MLP neurons of a small language model. Each row is named by its layer, matrix (up: input weights) and neuron, and shows model dimensions 32-127. Each number is 128 + 24 x the weight over its row's rms, rounded and kept within 0 to 255. Numbers have three digits each.
After each neuron's rows, "fires on" lists the tokens most often at its 100 highest values on Wikipedia text that the model never trained on; "fires in" lists the words (lower case) most often at its 100 highest values on Wikipedia text that the model never trained on. A number after a token or word is its count.

L5.up206:142165115110134137177133166095146129092133155069086120114139133111162131118148130143145101152081135140159148119119158146131142155137154114130122165118123135094141167137167119129147102073134132124123152076137111114104108120154120140096105082127157133144116112094118114089140137120113132144
fires on: " play" 36, " played" 12, " Play" 10, " compet" 10, " co" 5, " football" 4
fires in: "play" 19, "played" 12, "playing" 10, "player" 6, "football" 5, "season" 5

L4.up177:101117076124132141119121108116126137093130136125169127147165156121090105148145117124115150150136124122166134117123135160172143124118116109123101156139087119139114122133148144142106104128147129128135092127138146119136143090145158150142127097125144118133180143146145146109094118122142063108
fires on: " the " 19, " in the " 12, " of the " 11, " In " 9, " in " 9, " a " 7
fires in: "the" 47, "in" 22, "a" 7

L13.up258:128115104152147102154150134146095131156071169092123132129151160129127111120140176115157127085118148101126121120089120149099115133129097093087145186138163099114093135117121158088101114146148096131120096109149143114124125141088110132155115125137113159132156126095141101126137163116192139130
fires on: ", which" 32, " It" 23, " it" 15, " st" 8, ", it" 8, " which" 4
fires in: "it" 47, "which" 36

L10.up306:134152082160135125131142113146121118187135139119131115135163196157124177117140112109134086080086138115134162073113126139117144113119151101129125145132132089127106120129161149152101116119158137155127107109119168149167143131129104133099101170110135108074101166066137151122133128101132093150
fires on: " became" 21, " was" 15, "ended" 9, " was a" 5, " is an" 5
fires in: "became" 21, "was" 15, "a" 11, "also" 10, "attended" 9

L4.up623:120117103125133146141123150170100128154135176136124122088199122128100156180155145165132131068119145123124123129115134088167131137098147103123139122104099159134132077101124182136121085138117146110118156129122117126115120130131120136075143117111174100160150097161093129113116122112134123140
fires on: " opened" 14, " around" 11, " started" 11, " about " 9, " began" 9, " before" 9
fires in: "opened" 14, "around" 11, "started" 11, "about" 9, "began" 9, "before" 9

L10.up88:136142094104140140158108134140094183124095108111117120151130170133133134111109136134172135106131147077103117134090121169135175112148142066125157173169120098118102106179092173088122123152148189148150137129104105128126119109119142109167118122115143196083133119117137125100156160152128121106
fires on: " that" 19, " which" 14, " this" 12, " However" 10
fires in: "that" 19, "this" 17, "which" 14, "however" 10, "these" 6, "his" 5

L10.up276:129162127118138158115114127143125095123115144110123145135150120109098095169102130112111075096183168140136125143109137132149082144102149103116147119139126140111082106158156095075067152199144107079132162113145179125149128109119118163143130124094106113122131118136083120100150111158136144128
fires on: " of" 28, " of the" 28, " of C" 6
fires in: "of" 30, "the" 29

L5.up160:104111121133131114136122124137146119121155118167085137137116132137154109141095144133062174113143154133120143174142174155096133135128102116128128112136128087117126117136110142104091148118105140108130113110108149129117121114127100094118078096085117115142144051150142157126138154139117132129
fires on: " per" 38, " this" 17, " real" 16, " same" 13, " the same" 6
fires in: "same" 19, "this" 19, "real" 9, "percussion" 7, "per" 5, "permission" 4

L2.up557:153134142114129090158114147111155177169146166122107054104153144142126122099135083096134090120114163110209118144086146122096127118160162119145135168114108145124114125080190141138114131119130155139123148090134137134114125102134127150133146155123148089121141079133093109131141097161107155164
fires on: " University" 22, " School" 9, " High School" 8, " County" 8, " College" 8, " winning" 5
fires in: "university" 22, "school" 15, "county" 8, "college" 8, "winning" 5

L3.up541:112095126132139133153137076159113177174110142132122124139138148164117149179135139135107131098130124123132154107120137098130136129091163109106158148154098159152104153105134154117109112141119160155135140068152101131119147129103151128135134112140113112100183124140079160072125104112143116126
fires on: " will" 19, " has" 17, " should" 7, " over " 7, " re" 6, " must" 6
fires in: "will" 18, "has" 17, "over" 7, "must" 6, "should" 6, "about" 5

L10.up146:122155113129137106147118086159125096112101103131109161161112132121143182128142152083108171143134118152149149146139123123130133112151144114106116149142147121121070100139152091092139122175159125134127104133111153163149116131128141120113120158110131077137127113167154119151099161152159149145
fires on: " of" 98
fires in: "of" 98

L3.up340:106128155109142091122125132164162120158113127158112109087122155135125131106138114114140129130169142158181139124112143136151139131161153116109113156126170121144124130080123173135090108094142149124103176114134129149133141145134134094064139096113124076114107079112130100090134140127145088122
fires on: " John" 48, " William" 24, " Bill" 7, " Andrew" 4
fires in: "john" 39, "william" 16, "williams" 7, "johnson" 5, "andrews" 4

L2.up536:102113159100138131128150130118120152123141114121117091126146145164117122098110134120113096104115176124140164097138133123137146108136143114166101141131107169097106135162154119185134110118130150136108137102111116155113154143104116131114089133127126137134150134112123124060100098116109152159
fires on: " name" 15, " place" 12, " way" 10, " kn" 6, " struct" 6, " ft" 5
fires in: "name" 15, "place" 12, "way" 10, "ft" 6, "full" 4, "family" 4

L13.up571:136139145155139095165105128121116141165087133127074123154157114121133127163115095144124147121140132107146153101125143099124139156142126104119113097133140135109124113117124125110129151121122116140134124079087103074130104133112122150122103090117086177112152149114056124106145135182120141144
fires on: " is" 37, " c" 16, " be" 10, " sc" 7, " the c" 6, " are" 6
fires in: "is" 35, "be" 11, "are" 6, "crystal" 4

L3.up666:114124106150129168074113124131148136118116127116097146124139149142096155093131105142143140114154160157147134149115092118127105144183181111118179127114113169118106104137142151171097120110138148135124186138108131095125095123136127145080060126065157080124111114117143095104121157131166106141
fires on: " appointed" 15, "andidate | Votes |" 13, " was born" 11, " married" 10, " founded" 9, " (born" 7
fires in: "born" 22, "appointed" 15, "votes" 13, "married" 10, "founded" 9, "republican" 5

L2.up601:109151149119134143153115169154107153104122144155142119160140135150090111147142135125080128084140094140135169158147130085119150161175172114137117113124126161122137120122069138146103071112126190107121100066111148130116129131105121109082118151117125096152152112138058139100149100155166131152
fires on: "ates" 33, " date" 13, " Date" 11, " died" 11, "°W" 8, " | Title" 6
fires in: "date" 24, "died" 11, "w" 8, "title" 6, "dates" 6

L8.up762:093163138169137162155180149105105091113144137152141116123180154139128123124152085160161151084145105104121124102126131101154131127113131111147131131162143138142120105133120208102140115113105118089144110092126126153121067099126126116096142149136131148112111122150163076129090143159194163131
fires on: " north" 15, " east" 13, " south" 11, " west" 10, "astern" 9, "outhern" 7
fires in: "east" 12, "north" 10, "west" 10, "south" 8, "eastern" 8, "southern" 6

L2.up144:166128147118137158112109120117133124165104150111129121138138145162130124102124167129117119104173155133112081137133110107204131144103183117114135159154142144137087135137161157117154148134150183162112139119132105134194090142146121114070160082130126126086118120149110120156128128095112097134
fires on: "ond" 63, " one of the" 20, " among" 8, " from " 6
fires in: "the" 20, "bond" 12, "diamond" 8, "among" 7, "from" 6, "beyond" 5

L13.up748:134139125123139142128120098142111121149071123146107123121134161115186157109116134135140106137106131090150135117108082123132113160172147080131124093144159124137129148120115154149127131109141148110133085083132136133161151122089108152162083121095136150078149163131082135115123216136109151146
fires on: " is" 79, " be" 12, " was" 5
fires in: "is" 77, "be" 8, "was" 5

L3.up87:125157114152136135138114122127103108120116111114127102124146185127136135107156103130113159092153110124210164136134187115172113150113163116087120168143134144144117172104117156120166071152139134133110116092151126138136138111123125105153149120134137064098165151135115141137102148115119118129
fires on: " out" 77, "ind" 19, " Out" 4
fires in: "out" 48, "outside" 9, "outdoor" 4

L2.up196:112097128123134142138131115149138109152109112139149145147108144146087131144101137124131095111127135161140146128162157135123144139140119124099093133155117172127095121109100131169147102137124111118135183074130158136148135125075127120127087144101132140167123091139124150079165154119127072137
fires on: " family" 34, " species" 14, " may" 7, " community" 7, " life" 6, " born" 4
fires in: "family" 35, "species" 14, "may" 7, "community" 7

L3.up253:091124134130132160114115130151097141115117113138107129161146145136101118147174138135068109098151137119121166142128112082135142161139162106133163100137143187123143123120117135154126085120114157151126173080127164135131145130101147140107123125103139101147172122132086127102105122104106088146
fires on: " began" 27, " (born " 22, " started" 15, " was born" 11, " born" 10, " (born" 7
fires in: "born" 52, "began" 27, "started" 15

L5.up8:089134144146135103120101093171140153134125115113136148166107128131145120113101132129115142148167128138131113135149187126139112095151090120112148106203107108148110091114100123141110124178143100103126115123134147118128132096091165187172145113136122131175129075153123066117143133130149138114
fires on: " cult" 14, " population" 14, " species" 11, " Act" 10, " sh" 7
fires in: "population" 14, "species" 11, "culture" 9, "act" 7, "religion" 5, "products" 4

L3.up25:113160141141133156137125129137139099140079174143090125156181167164124141137152125110158119125122117148146111098104099167150126145129187116122135139125146154106132116124114159142132114114120125107121172146114134137131081158173076135067116149097145111066120140103046116123146115137145123125
fires on: " became" 21, " named" 17, " appointed" 16, " joined" 8, " serv" 6
fires in: "became" 21, "named" 17, "appointed" 16, "joined" 8, "becomes" 5, "called" 5

L4.up122:117098116151134117101123139181133126127084135120122137105108130134100132121121140145133096132158175114138086171159118143153138149150205115115138109116122119142104109103142142152123143122137132139130203094114124123131106120088152134087104112117109089150126144166131111076060124122147146152
fires on: " son" 16, " father" 15, " friend" 12, " mother" 11, " married" 10, "band" 10
fires in: "father" 15, "son" 13, "mother" 10, "married" 10, "husband" 8, "daughter" 7

L4.up371:141130095131137123130125141105127176098141132112105105144119175113146121119177123161115116115128129122153139135152178100155148132167116112120119127160140156138128133128120144118146114086136104145134117119138138117115126060131154094134141145139112126108119142114143132115105169131117150115
fires on: " up" 46, " out" 28, " back" 25
fires in: "up" 37, "back" 15, "out" 13, "upper" 7, "backing" 5

L4.up389:107133137175134129088110152140177150105141137125164133157122117163110140111107122134145139141151148101157028181142153134118092132145143119111107149142106128144117056101095141110166130124131096070117113126130162147156132128098124141128141117137132132138095153144131120141126128120187149145
fires on: " family" 29, " district" 12, " company" 9, "ince" 9, " County" 7, "ative" 5
fires in: "family" 29, "district" 13, "company" 9, "county" 7, "prince" 5, "native" 4

L4.up746:113108144168127110149143119116126171123104184151086124119124128161118153169117114114148123100180158119126128150082136144125133091148100108108128122133138158130055153133118142106100084152171141132142144118109130121159139123103131165161133099140111124166128139154132144142075173131145127119
fires on: " which" 47, " that" 19, ", which" 13, " what" 7, "s that" 6, " if" 5
fires in: "which" 63, "that" 25, "what" 7, "if" 5

L11.up723:098125140150140134139136139134118110135137182122168128134108150141069121135103111126112119088119111117119097124093098136134101155140142122125125134080109072104113132177147120103123142130169112113101119113147168131141149133121126152138129137100150128121150164084093111119129158091150133138
fires on: " He" 59, "em" 11, "av" 5
fires in: "he" 62